{"d_model": 192, "n_kv_head": 1, "activation": "swiglu", "norm_place": "pre", "norm_eps": 1e-06, "qk_norm": false, "grad_clip": 2.0, "decay_shape": "square"}
MLP neurons of a small language model. Each row is named by its layer, matrix (gate and up: input weights) and neuron, and shows model dimensions 96-191. Each number is 200 + 30 x the weight over its row's rms, rounded and kept within 0 to 999. A neuron's up and down rows have the sign that makes its largest values positive.
After each neuron's rows, "fires after" lists the tokens most often just before its 100 highest values on Wikipedia text that the model never trained on.

L3.gate719,224,212,208,137,198,195,228,237,185,198,186,237,248,168,210,176,201,204,143,227,160,243,270,198,241,245,148,215,210,199,191,213,189,202,168,194,228,178,180,198,138,169,230,205,153,197,220,275,204,189,171,235,221,229,246,198,237,171,229,215,192,175,210,207,135,220,205,234,212,237,219,202,175,251,209,110,245,174,138,181,171,200,210,205,202,228,165,240,203,195,155,221,177,189,208,134
L3.up719,208,183,185,198,174,209,184,243,179,218,185,199,234,171,204,207,198,190,189,214,217,187,169,216,245,227,97,168,230,196,253,205,216,236,188,234,178,198,227,188,199,156,214,181,164,143,228,193,222,219,166,196,169,178,198,232,162,145,193,210,163,178,244,184,163,165,132,130,202,225,165,156,234,234,140,138,177,136,151,172,183,192,217,217,180,170,238,295,175,194,157,224,207,183,210,189
fires after: " m", " r", " w", " R", " pro", " F"

L3.gate678,201,177,174,201,145,172,172,237,246,200,216,217,164,119,202,226,242,169,206,194,201,199,201,203,196,186,175,207,218,197,235,181,147,216,193,184,177,198,153,287,185,156,150,246,226,220,182,239,207,191,189,252,201,187,231,202,146,195,185,189,222,177,192,156,200,156,183,210,224,159,202,229,166,250,131,173,222,204,207,201,193,191,193,198,192,234,217,209,178,214,189,218,219,219,214,204
L3.up678,192,225,214,161,196,178,169,188,216,172,210,243,189,175,247,210,235,232,239,213,208,213,207,188,238,208,186,224,194,193,175,136,163,200,187,209,165,188,236,212,222,175,225,218,213,212,187,196,185,182,250,188,317,179,245,192,185,185,183,186,181,215,168,155,278,188,152,167,200,209,148,258,146,201,220,159,217,225,248,233,176,194,226,202,137,193,235,207,206,233,199,172,196,189,200,224
fires after: " gr", "u", " H", "h", " hel", "ad"

L2.gate449,140,219,186,186,239,204,174,212,207,203,233,188,235,178,135,201,240,206,186,253,162,192,175,243,240,199,173,215,218,244,209,222,183,253,222,219,160,168,203,172,202,235,178,113,216,226,174,238,165,162,195,134,146,163,170,185,192,167,190,226,205,232,241,222,211,173,228,185,192,216,214,162,226,198,167,185,197,197,184,209,231,243,223,208,241,260,259,250,181,166,204,232,133,258,180,237
L2.up449,161,205,183,200,210,187,196,215,213,181,167,217,138,201,234,196,184,159,194,196,196,157,245,190,209,175,180,228,193,199,207,163,196,178,188,180,163,199,182,198,197,232,259,205,223,233,244,237,174,168,195,200,196,189,174,155,182,159,147,241,195,191,192,197,227,225,165,155,218,194,243,128,236,238,129,210,194,168,186,171,199,179,259,196,211,196,204,218,237,181,191,178,212,185,214,215
fires after: " w", "w", " sign", " W", " sh"

L3.gate269,209,235,263,154,222,216,161,214,230,199,169,229,232,204,240,217,254,243,204,221,222,133,202,239,204,173,223,196,167,147,130,179,166,163,210,182,167,197,195,227,218,169,198,212,220,214,210,218,232,192,145,191,210,152,247,226,145,210,168,243,164,261,222,207,210,185,211,268,178,220,190,176,234,174,170,180,209,205,169,187,244,276,234,201,200,246,166,195,204,240,199,210,223,255,206,192
L3.up269,192,152,217,179,166,210,132,209,224,165,190,171,218,207,185,167,169,228,199,210,199,230,196,203,184,247,227,205,194,163,190,245,112,172,221,236,164,184,199,211,200,174,212,200,174,159,168,216,203,142,194,199,202,219,238,191,180,241,197,200,202,179,216,213,296,213,188,200,200,213,212,202,226,228,235,136,170,195,196,194,192,218,181,231,167,202,227,206,232,240,187,203,176,246,229,179
fires after: " (", "A", " a", " re", " A"

L8.gate521,204,218,193,147,217,185,189,220,157,198,187,229,168,150,195,228,206,235,206,173,221,236,153,183,195,162,195,240,183,137,179,175,172,173,220,249,177,174,118,182,176,231,170,176,230,246,189,228,250,226,174,179,233,212,221,241,170,224,152,175,236,201,232,232,225,183,215,211,181,190,156,157,204,158,220,167,200,230,236,209,229,195,200,213,177,275,141,192,214,206,180,207,143,219,158,254
L8.up521,153,217,170,172,196,267,239,192,183,229,261,170,164,188,175,199,206,233,178,197,199,227,151,210,239,242,180,176,215,222,225,172,230,241,176,246,126,194,178,240,220,217,193,243,217,144,205,186,232,231,209,243,191,183,173,168,164,237,212,191,199,123,253,201,169,181,193,164,186,168,226,221,176,188,231,109,201,192,218,160,151,234,194,254,175,218,211,230,199,188,226,254,226,166,232,208
fires after: " ", " (", "A", "."

L2.gate542,202,174,150,266,212,188,197,167,225,181,269,256,170,216,198,210,237,155,225,223,206,139,212,182,264,218,197,219,203,167,189,200,189,225,237,189,213,182,229,227,175,179,176,199,216,185,221,234,232,222,227,202,194,164,210,196,197,220,259,235,186,190,191,238,162,181,184,211,214,170,177,197,203,206,204,229,170,220,200,211,206,191,181,203,180,177,232,176,140,188,157,221,182,201,237,162
L2.up542,236,155,172,219,148,154,231,159,222,198,240,237,218,204,194,205,184,197,220,211,191,129,166,180,214,217,212,211,206,236,221,171,216,173,180,193,196,157,184,169,136,222,177,189,226,159,218,202,228,182,193,228,188,245,207,177,214,135,208,125,156,230,195,234,216,176,162,160,228,192,152,217,216,161,190,241,266,229,193,206,188,229,150,199,171,198,223,121,216,213,202,269,213,232,174,229
fires after: " R", " L", "R", " Cal", " Cl", " r"

L3.gate367,184,166,240,221,156,165,188,189,159,221,175,201,228,198,179,222,229,200,197,164,248,224,193,176,195,223,199,237,168,262,189,233,123,197,148,148,214,209,264,184,210,179,165,190,224,246,169,222,169,219,217,193,224,136,152,221,168,164,233,254,182,213,245,233,220,149,252,163,212,160,226,211,180,206,211,206,169,163,174,142,227,185,203,141,179,199,245,147,189,184,213,199,167,162,225,144
L3.up367,185,217,212,179,185,203,237,192,221,232,200,176,208,218,201,200,206,189,194,173,243,226,173,244,262,223,189,225,190,223,218,256,201,226,160,182,223,159,206,217,201,200,206,191,223,228,230,207,269,176,170,197,211,215,168,208,181,196,203,232,167,140,194,179,180,181,199,167,200,171,163,194,149,167,232,191,244,207,197,190,265,159,173,175,185,186,191,198,190,235,225,188,166,171,194,228
fires after: " (", " l", "z", " Mar", " G", "ed"

L3.gate429,192,187,222,214,198,178,207,221,197,218,175,247,188,184,230,174,242,185,175,210,194,169,226,218,181,196,158,230,159,226,199,245,174,226,175,208,158,218,201,224,189,121,204,231,204,184,192,231,212,186,206,190,289,154,195,205,174,144,176,230,148,215,211,226,153,191,284,171,145,158,209,201,194,263,223,179,145,201,167,163,200,140,238,162,190,161,166,234,242,194,155,154,193,230,218,167
L3.up429,158,219,157,198,215,182,281,195,248,220,145,230,207,158,200,225,244,222,172,228,205,205,198,185,223,120,190,179,172,206,171,220,216,243,194,163,199,215,204,220,205,237,197,238,206,199,189,267,197,182,198,257,167,200,236,204,135,257,194,121,149,199,218,199,208,202,178,159,205,261,228,132,195,234,181,172,203,183,206,239,169,186,238,216,183,178,179,233,210,194,179,191,193,225,235,210
fires after: " m", " M", "m", "qu"

L2.gate456,203,190,221,190,186,210,236,223,191,198,187,206,188,211,190,188,194,139,174,232,183,191,142,198,161,131,172,209,178,217,183,156,226,185,269,249,192,252,188,196,168,213,153,218,220,209,255,255,186,274,222,149,193,184,186,155,214,214,238,210,231,223,189,160,158,199,213,248,213,200,162,211,238,213,163,186,227,216,195,178,221,209,279,210,200,187,188,176,230,197,176,193,198,227,198,203
L2.up456,210,190,176,150,255,213,210,172,226,210,208,194,166,208,195,189,189,218,235,229,235,217,170,256,171,168,241,176,224,206,167,149,236,159,187,195,193,235,223,136,220,212,238,164,204,185,222,156,178,145,220,136,183,167,168,169,229,186,250,210,216,206,222,241,197,173,205,173,216,155,192,213,191,185,250,218,156,163,187,225,185,145,235,222,254,189,222,254,254,235,194,184,211,197,199,249
fires after: "ut", "ent", " app", "or", " W", "ff"

L2.gate111,175,248,238,247,209,219,201,231,215,236,208,197,243,201,181,253,177,224,234,185,168,199,180,197,190,203,225,157,229,196,246,190,194,216,214,193,254,170,188,184,222,182,206,187,215,172,143,220,235,233,204,205,172,182,231,236,139,179,209,213,207,232,264,174,217,236,237,223,189,174,195,227,195,250,167,213,201,244,146,171,194,227,250,197,176,218,199,260,197,220,227,165,204,253,219,180
L2.up111,212,178,202,175,260,245,194,189,242,235,237,184,195,214,203,214,194,194,161,223,196,209,190,184,227,181,193,162,194,168,218,145,235,211,199,178,218,248,219,174,174,156,196,212,196,200,231,170,149,169,184,155,150,222,187,206,179,230,219,245,188,221,208,239,166,235,208,162,181,217,216,167,220,216,235,201,207,239,235,186,203,149,190,227,183,216,174,175,181,205,167,192,186,253,205,207
fires after: " B", " f", " b", " con"

L7.gate111,175,172,185,120,194,249,212,224,226,208,232,188,190,202,196,270,248,231,251,126,230,147,260,239,131,157,200,185,234,212,174,181,240,189,173,191,199,230,179,224,259,234,245,223,203,197,197,207,219,190,209,174,206,219,138,241,190,195,158,209,189,205,208,165,199,175,197,198,233,268,226,249,187,200,166,202,183,212,220,274,203,194,196,181,236,161,201,191,190,212,202,149,236,219,225,249
L7.up111,159,178,208,159,187,220,223,165,237,191,212,174,148,181,191,165,205,211,195,175,163,158,246,177,177,183,167,216,194,206,200,240,241,220,188,197,238,211,172,164,183,205,224,226,211,234,182,235,204,138,241,171,183,135,158,214,187,192,170,167,173,198,200,201,219,214,249,160,181,192,207,178,176,148,194,184,162,173,216,221,243,213,198,204,242,225,210,199,223,178,221,238,149,209,182,238
fires after: ",", " comp", ".", "s", " ", "1"

L3.gate639,207,237,226,214,139,193,222,212,204,133,204,229,222,194,181,202,201,204,217,185,200,185,160,203,203,179,260,183,178,189,236,183,186,152,227,234,254,244,225,233,186,210,187,197,224,203,194,213,169,219,194,265,169,197,199,202,220,250,182,218,153,219,154,160,174,212,227,217,213,155,219,215,219,153,174,140,189,192,193,209,217,185,198,174,201,175,167,161,201,220,218,184,227,239,183,211
L3.up639,205,233,195,127,201,218,224,207,217,179,243,224,189,198,199,180,196,224,177,263,197,267,221,192,261,222,221,257,171,190,219,198,186,175,205,269,209,242,234,190,237,233,208,225,178,240,234,270,213,223,182,211,217,163,213,188,191,202,172,191,210,247,208,170,204,165,148,217,206,216,150,176,226,206,234,221,231,224,213,241,259,182,216,224,185,149,202,181,217,214,242,201,198,187,176,166
fires after: " H", " p", " h", "h", " P", " gu"

L3.gate740,171,216,216,155,234,201,234,164,236,187,188,180,230,135,174,198,165,229,190,237,182,193,200,146,176,155,209,181,103,182,216,187,202,177,197,162,204,245,214,226,201,222,238,253,153,173,172,210,230,205,263,228,215,181,193,206,127,246,182,155,132,196,180,208,191,248,239,180,176,216,158,233,156,166,175,201,176,187,200,161,251,192,180,193,145,224,192,179,202,165,184,151,242,195,190,149
L3.up740,216,194,206,190,172,219,219,184,284,213,185,190,177,188,231,174,195,202,194,184,181,181,206,180,195,207,200,195,179,198,215,171,157,124,186,178,150,183,171,205,172,196,207,236,180,164,192,126,188,201,195,183,191,151,182,141,185,126,182,153,205,193,168,268,200,221,218,196,191,215,169,216,221,138,221,216,164,265,157,162,216,148,152,162,144,213,184,178,204,139,222,191,213,176,180,212
fires after: " C", " c", "C", "p"

L3.gate142,196,243,196,190,178,156,153,197,237,177,257,163,213,192,166,162,269,226,258,197,155,173,215,174,178,170,204,225,210,174,205,238,207,211,155,177,175,271,200,204,128,206,186,226,175,190,176,177,215,202,220,169,211,187,168,238,207,185,203,178,126,227,288,214,185,188,245,176,161,218,232,200,208,213,241,150,226,203,189,238,227,200,209,196,197,195,143,207,250,229,198,229,199,211,244,189
L3.up142,154,213,199,176,184,209,267,211,207,181,155,183,217,180,178,216,206,227,172,215,208,171,216,120,189,207,204,205,220,153,177,297,213,174,171,273,180,257,179,246,226,231,181,186,171,261,199,194,191,189,167,203,196,192,144,219,187,195,182,216,218,223,239,222,200,183,207,213,228,188,197,196,205,215,210,141,188,147,200,218,261,189,221,222,216,167,221,218,257,226,170,216,207,138,176,223
fires after: "1", ",", "7", "6", " w"

L2.gate113,243,232,171,202,179,230,184,142,213,216,216,218,232,229,203,193,241,231,172,182,205,203,173,232,281,168,204,156,235,169,209,203,169,179,254,145,214,270,174,205,243,207,187,153,240,197,200,211,176,213,276,195,188,215,190,203,201,173,173,203,195,198,189,231,202,176,201,251,137,209,196,210,234,246,201,167,235,178,252,231,228,173,165,244,234,164,204,223,195,233,169,249,235,143,217,185
L2.up113,170,193,256,219,202,217,197,197,196,161,158,208,209,199,235,226,236,245,169,135,197,216,230,143,199,216,206,221,232,148,182,187,194,170,224,247,224,218,179,167,198,157,212,185,203,218,211,254,211,172,287,172,195,147,207,212,181,253,205,167,179,274,215,220,227,223,220,209,196,230,173,153,220,233,216,195,202,200,193,181,205,185,206,223,244,153,225,179,201,163,190,195,174,207,186,180
fires after: "ra", "ro", "ac", "a", "u", "as"

L5.gate261,203,202,223,187,208,168,186,205,231,196,184,204,210,202,256,184,191,215,260,237,165,230,212,194,209,200,224,198,211,248,179,207,181,245,228,207,173,224,158,199,265,204,223,159,193,182,188,178,262,183,101,247,194,168,148,183,181,161,211,165,252,184,201,243,175,174,218,142,211,191,190,225,235,214,172,197,222,188,189,219,204,276,200,189,243,227,216,199,173,201,214,241,239,218,191,208
L5.up261,163,172,237,169,154,225,192,213,189,195,256,222,222,242,126,230,225,237,199,201,250,198,169,203,186,128,137,224,154,210,253,191,269,168,224,249,209,195,252,210,219,163,181,191,170,228,160,180,202,193,237,166,191,206,252,165,211,190,198,222,165,211,175,248,238,167,199,235,219,222,259,195,129,243,151,211,190,214,208,204,261,186,192,215,214,196,182,184,222,200,171,205,234,137,186,235
fires after: " h", "-", " gr", " g", "gr", " j"

L3.gate321,230,221,161,158,184,227,195,199,220,212,215,205,238,247,163,186,239,198,231,188,195,130,182,220,205,169,189,270,217,257,232,182,176,204,243,146,174,196,188,182,197,186,220,234,260,249,205,215,214,183,204,209,86,163,177,200,168,198,208,220,176,182,221,172,220,207,220,173,157,179,186,190,229,211,181,238,204,183,158,211,211,140,211,190,169,262,236,205,195,182,215,239,161,253,174,220
L3.up321,211,197,140,210,213,207,244,211,178,190,166,211,199,214,194,219,184,201,168,179,254,206,215,243,209,195,242,180,205,187,195,204,253,128,165,171,165,216,207,135,244,210,221,188,203,229,226,157,249,172,151,177,178,247,205,195,223,177,233,186,203,237,182,239,218,149,216,244,188,207,221,220,117,220,180,214,219,199,237,237,208,179,219,221,142,196,192,210,179,230,139,191,209,200,176,195
fires after: "w", " W", "S", "os", "W", " H"

L2.gate483,131,182,218,179,203,169,275,200,220,187,207,223,181,226,195,165,222,182,138,267,227,186,176,145,190,199,193,181,179,222,226,208,210,185,240,268,206,212,193,170,230,244,210,237,223,185,196,238,190,218,214,186,169,164,158,207,208,160,180,194,223,139,185,212,164,202,197,178,212,215,225,191,137,188,232,210,224,241,178,169,177,134,196,225,126,238,201,232,247,258,199,160,193,150,165,221
L2.up483,197,209,217,238,217,174,250,200,236,204,230,207,277,214,205,228,231,222,166,213,142,146,162,170,168,164,204,199,170,223,264,267,199,184,218,227,190,180,229,180,257,242,197,214,219,189,193,272,176,236,225,239,184,156,186,236,166,197,176,151,178,188,248,196,193,193,202,167,237,175,120,203,202,231,217,235,207,164,205,196,180,198,200,176,238,219,166,255,204,194,165,181,236,234,260,230
fires after: " m", "m", " M", "ag", "our", ","

L2.gate350,173,146,217,230,157,188,223,227,245,176,274,207,238,200,257,194,271,180,181,151,195,211,257,220,215,175,168,225,229,219,162,159,195,163,224,232,236,203,249,166,254,142,176,228,183,226,167,250,234,198,187,173,175,228,182,218,193,195,247,222,236,203,212,193,204,209,214,237,208,180,203,238,175,185,220,170,212,215,161,163,213,233,207,185,136,229,217,190,192,187,174,177,192,162,210,184
L2.up350,229,175,209,152,218,216,235,193,180,200,239,217,231,199,221,229,171,262,207,248,255,169,234,185,286,235,156,214,191,210,233,164,233,167,243,212,189,190,240,186,203,186,189,175,158,195,207,165,248,181,245,217,239,212,203,203,180,231,228,210,222,211,186,162,192,191,144,250,201,178,191,216,207,226,222,257,195,294,205,216,230,213,187,242,239,200,175,198,251,210,195,188,274,169,207,145
fires after: " b", " B", " h", " a", " ob"

L7.gate29,171,207,188,207,194,246,194,226,191,208,193,179,163,138,219,154,188,170,277,154,183,215,205,216,232,251,174,208,186,168,179,249,210,207,174,186,200,196,222,230,228,185,174,215,236,208,204,156,232,174,149,187,191,151,194,217,193,165,178,207,194,269,199,234,151,184,148,232,184,236,299,221,196,168,216,161,194,198,195,212,206,178,196,260,234,194,237,223,229,233,192,211,269,230,204,170
L7.up29,202,223,205,145,201,158,180,234,184,266,180,168,200,217,180,203,155,243,215,225,142,210,189,173,206,156,246,209,231,214,217,206,266,216,199,186,224,179,210,130,236,154,232,220,201,179,220,204,174,222,179,157,229,265,186,217,169,199,131,215,193,219,173,194,188,224,202,169,173,193,226,261,198,219,140,222,211,253,240,178,199,174,211,183,161,151,203,213,155,225,218,198,194,200,220,166
fires after: " |", ",", "4", " h", "–"

L2.gate636,151,192,171,232,171,161,120,212,169,145,233,184,181,209,233,161,222,191,181,222,209,187,132,224,219,212,208,214,250,190,207,186,187,191,200,174,142,201,251,148,197,211,212,163,180,188,188,175,187,283,226,194,212,177,176,217,240,161,228,191,161,253,202,229,208,193,244,218,212,228,213,200,244,171,177,220,212,208,184,193,218,166,188,253,230,216,226,176,200,233,177,201,203,164,182,197
L2.up636,187,193,202,276,198,224,156,186,221,170,176,243,158,191,214,212,258,231,121,217,212,205,206,225,238,240,181,159,178,247,196,209,199,205,215,211,159,203,280,169,227,206,198,154,154,257,212,173,189,219,229,209,210,208,209,233,150,207,159,169,172,262,222,208,206,173,183,212,188,191,196,226,210,195,208,225,186,207,202,187,195,250,205,166,148,163,197,143,195,205,219,229,167,189,229,206
fires after: "a", "o", "re", "i", "e", "ro"

L3.gate166,176,177,205,194,227,256,242,251,121,153,224,179,195,196,171,168,216,203,204,223,258,218,233,195,206,230,176,223,230,214,204,194,180,176,209,196,192,223,238,128,184,205,161,231,217,245,156,195,208,205,183,166,199,200,205,221,269,254,190,173,190,218,236,198,166,190,211,194,222,125,217,216,215,195,201,162,166,272,183,206,215,220,187,169,183,257,270,167,199,233,194,218,144,206,162,208
L3.up166,215,169,198,201,208,163,224,200,190,235,204,169,212,260,139,185,206,197,234,192,221,158,228,140,191,270,198,293,268,209,221,180,176,224,205,230,205,209,197,148,220,212,148,219,204,169,200,211,228,181,206,167,150,178,182,168,195,210,220,159,207,221,220,264,202,160,237,213,221,137,214,189,189,231,192,207,188,203,166,233,263,253,214,230,196,192,220,186,169,179,167,227,201,189,145,193
fires after: " H", " T", " B", "H", " h", "b"

L5.gate576,191,163,144,172,205,225,197,163,179,199,209,202,168,137,151,166,222,177,195,211,211,244,176,226,206,165,198,138,158,200,203,205,160,181,221,241,201,204,158,217,206,197,169,250,205,214,190,220,176,172,180,233,146,242,205,200,209,207,148,233,192,152,233,217,215,205,192,261,227,182,279,201,208,219,164,193,233,182,195,168,236,216,182,249,190,199,173,168,254,197,209,242,160,240,184,171
L5.up576,246,249,198,207,195,206,165,218,183,179,238,165,199,230,234,237,278,178,232,165,266,223,175,201,143,132,185,179,175,228,191,208,234,222,220,244,189,218,194,220,175,243,195,216,218,260,233,145,188,176,201,230,216,213,185,195,222,228,236,236,206,211,236,157,156,203,228,194,184,184,192,174,211,232,136,222,202,240,189,202,211,227,137,241,235,197,187,221,178,186,177,170,234,170,156,177
fires after: " as", " in", " consid", " In", "s", " z"

L5.gate163,161,192,180,230,205,154,177,182,189,214,202,186,197,171,273,230,147,184,144,194,176,164,184,168,164,147,186,221,167,125,233,196,190,230,205,209,253,181,208,184,202,218,242,153,194,215,176,173,225,188,204,167,202,199,217,237,248,177,276,161,208,213,136,182,218,158,227,234,201,198,212,206,140,211,216,260,245,212,246,153,228,214,176,192,182,193,254,197,225,233,231,198,200,169,154,156
L5.up163,168,225,202,221,148,182,195,220,240,208,191,185,207,152,207,187,216,171,197,189,170,211,218,208,202,213,199,238,181,218,154,123,181,263,217,182,252,149,178,199,223,211,280,213,157,176,223,162,180,160,185,185,244,209,247,211,178,220,199,204,185,198,183,199,195,149,170,206,220,204,178,249,200,215,184,221,183,249,193,121,182,228,165,175,186,228,221,189,210,224,219,204,207,167,197,175
fires after: "."

L3.gate619,208,218,161,161,230,187,186,211,236,154,215,217,167,108,200,200,241,173,159,216,209,190,218,191,217,203,209,229,242,223,159,193,192,193,219,190,192,147,174,205,185,186,207,186,228,169,232,267,198,196,197,233,187,146,231,172,193,219,198,249,189,236,184,194,204,204,200,205,215,206,178,175,186,230,216,173,191,254,203,170,210,217,126,223,206,225,228,244,220,196,160,262,207,197,222,174
L3.up619,204,199,213,184,163,200,156,195,234,212,157,174,251,183,260,144,100,164,202,168,232,150,207,207,217,264,154,167,200,194,181,180,198,192,212,206,227,198,212,167,152,171,180,166,207,171,212,191,166,198,269,204,157,219,165,214,245,226,186,208,183,194,172,215,230,171,132,207,230,166,247,185,197,165,140,194,214,183,160,165,194,220,190,219,203,238,153,191,154,202,165,185,225,199,216,194
fires after: " R", " L", " F", " E", " W", " T"

L2.gate496,219,225,237,225,209,192,237,183,217,199,212,217,170,163,147,247,241,245,246,183,170,139,166,198,155,171,196,137,190,244,246,193,208,205,188,203,164,181,216,171,159,166,199,245,196,218,187,214,169,264,241,172,182,181,184,259,218,192,211,201,233,180,203,166,205,198,219,165,173,201,197,283,198,192,221,222,211,207,199,166,191,182,221,203,235,182,120,221,257,259,191,203,226,261,190,227
L2.up496,196,227,188,163,238,261,165,238,230,207,213,171,224,146,229,259,214,196,160,183,173,196,194,242,169,186,248,175,148,175,171,178,184,245,113,189,195,145,163,236,228,191,197,223,157,246,159,146,159,194,209,220,186,164,187,186,133,215,186,173,228,213,204,184,239,191,195,209,201,186,188,209,211,170,219,206,150,218,137,195,199,190,247,206,169,194,178,178,226,169,197,256,216,219,171,174
fires after: " W", " B", " w", " b"

L2.gate628,164,180,254,164,197,174,244,201,171,200,213,178,260,184,195,216,200,195,190,194,148,141,212,198,188,174,177,173,163,256,191,200,230,143,220,233,182,175,175,202,218,204,250,201,251,209,252,212,190,212,196,225,207,197,153,193,210,258,163,242,171,214,226,165,257,165,187,175,205,157,136,219,182,208,200,175,198,237,220,232,199,181,195,181,184,255,190,188,165,230,217,191,261,234,193,216
L2.up628,177,202,195,184,194,277,252,266,226,212,155,187,194,170,149,209,190,199,192,189,145,205,232,171,204,248,254,225,197,204,233,208,201,190,176,183,267,178,217,229,223,199,192,269,234,183,215,191,191,233,212,204,180,251,214,176,212,185,178,206,203,186,178,241,211,160,172,181,196,172,167,209,191,248,192,222,205,174,245,241,204,204,171,163,173,184,245,178,186,217,184,163,208,270,137,220
fires after: "p", " P", " comp", " p", "ov"

L8.gate663,146,201,216,179,185,221,194,222,198,186,243,228,160,165,218,216,177,185,203,214,136,238,259,202,198,179,233,211,207,205,213,136,205,125,204,148,167,230,290,184,221,213,176,217,146,211,223,144,182,225,167,198,172,193,203,273,159,233,222,208,155,188,203,221,155,231,185,199,236,230,216,173,186,166,194,248,187,192,161,224,152,148,186,207,159,197,219,180,205,191,211,190,215,204,231,190
L8.up663,239,192,231,213,196,240,150,213,187,187,214,191,167,212,209,250,204,213,172,182,230,212,198,244,239,166,212,189,181,171,171,171,196,234,113,187,236,169,209,225,196,187,138,248,226,216,162,161,208,206,215,218,191,202,220,239,164,236,174,176,173,200,178,206,208,192,166,170,180,215,217,173,161,253,191,225,165,198,175,198,217,199,158,163,193,188,214,161,211,204,117,193,233,189,195,219
fires after: " |", " /", " M", ";", " V"

L2.gate685,200,215,224,167,232,187,265,256,212,187,214,186,219,238,172,178,171,177,172,209,200,229,247,142,236,216,175,175,243,233,197,151,164,205,234,165,202,196,249,169,185,148,137,186,185,229,213,166,197,202,147,173,187,160,172,220,210,165,196,146,194,218,175,170,205,230,185,146,200,173,200,249,201,191,240,260,186,212,190,227,261,161,220,213,195,203,249,192,195,192,163,255,197,231,166,154
L2.up685,207,269,168,186,236,241,229,234,238,155,175,211,212,238,206,176,188,171,182,160,234,130,225,182,221,241,211,180,183,211,225,223,232,209,278,185,211,194,290,165,189,161,187,220,213,215,203,176,195,243,226,174,208,236,193,232,222,215,179,193,183,210,201,174,228,224,180,173,200,196,165,253,191,174,243,193,255,222,174,216,226,192,251,221,182,242,183,230,179,171,146,211,194,206,204,196
fires after: " B", " b", "b", " ob", "B", " ft"

L5.gate280,224,221,183,230,216,202,195,193,244,152,171,219,199,221,232,195,211,130,190,147,197,222,175,233,201,204,168,213,85,255,183,173,220,188,209,198,182,210,218,242,187,227,144,167,214,229,176,172,170,190,196,189,161,227,180,195,243,238,176,156,250,128,204,203,175,208,218,230,214,165,231,176,234,190,197,216,236,165,237,218,189,186,179,201,184,245,160,237,206,211,203,223,233,198,196,160
L5.up280,167,192,209,151,192,220,175,225,170,215,175,209,156,247,234,195,147,223,225,162,237,179,182,222,198,214,137,209,253,201,198,180,172,218,209,152,218,154,191,156,197,226,226,208,219,210,210,254,225,214,250,228,234,178,201,250,194,131,222,202,206,248,167,195,174,180,194,220,217,204,184,214,139,167,227,209,196,230,171,164,247,255,199,197,202,187,208,195,209,244,202,226,167,153,184,256
fires after: " S", " Th", "|", " Sing", "ed", "in"

L2.gate666,184,169,237,219,177,152,203,176,191,211,181,227,197,165,224,198,205,197,205,262,223,183,220,170,172,188,194,114,168,195,180,199,176,189,211,164,242,200,157,225,246,188,216,247,182,185,215,237,212,235,134,239,202,155,196,226,157,222,155,189,179,173,199,209,149,251,221,245,212,206,175,183,170,176,205,227,219,185,189,215,167,227,184,238,217,173,167,225,197,229,242,180,172,218,232,145
L2.up666,211,223,245,205,217,174,194,197,274,256,258,211,212,181,184,183,233,193,172,240,188,167,195,174,223,194,204,155,213,223,208,219,178,159,211,156,223,207,211,233,216,159,196,195,182,216,211,190,253,169,160,180,243,228,212,215,192,178,205,184,211,239,244,196,186,235,223,171,204,215,227,179,173,262,206,200,203,219,150,169,187,182,231,214,147,219,171,137,193,173,230,170,218,180,203,153
fires after: " c", " l", " C", " M", " E", "C"

L5.gate318,208,199,216,187,160,190,208,190,146,199,204,195,203,261,206,221,209,154,237,179,141,229,198,208,185,206,174,234,202,196,225,185,174,203,252,229,215,212,187,208,221,182,223,168,189,195,204,190,210,210,220,207,142,192,257,216,174,186,184,210,233,195,154,192,182,212,189,252,241,208,220,221,164,208,233,152,176,225,224,175,241,272,213,235,248,264,229,214,203,264,264,218,211,237,157,213
L5.up318,239,225,229,174,165,171,247,203,203,221,217,213,192,174,155,191,248,193,198,218,141,248,230,205,209,172,207,190,199,217,119,169,191,272,150,267,209,212,227,195,232,204,245,171,205,176,207,184,162,158,208,166,209,193,228,221,185,155,202,215,218,237,178,213,192,212,194,143,178,159,216,221,189,209,186,186,176,212,206,251,276,236,197,229,221,250,216,150,228,212,228,153,159,195,188,185
fires after: ".", ")."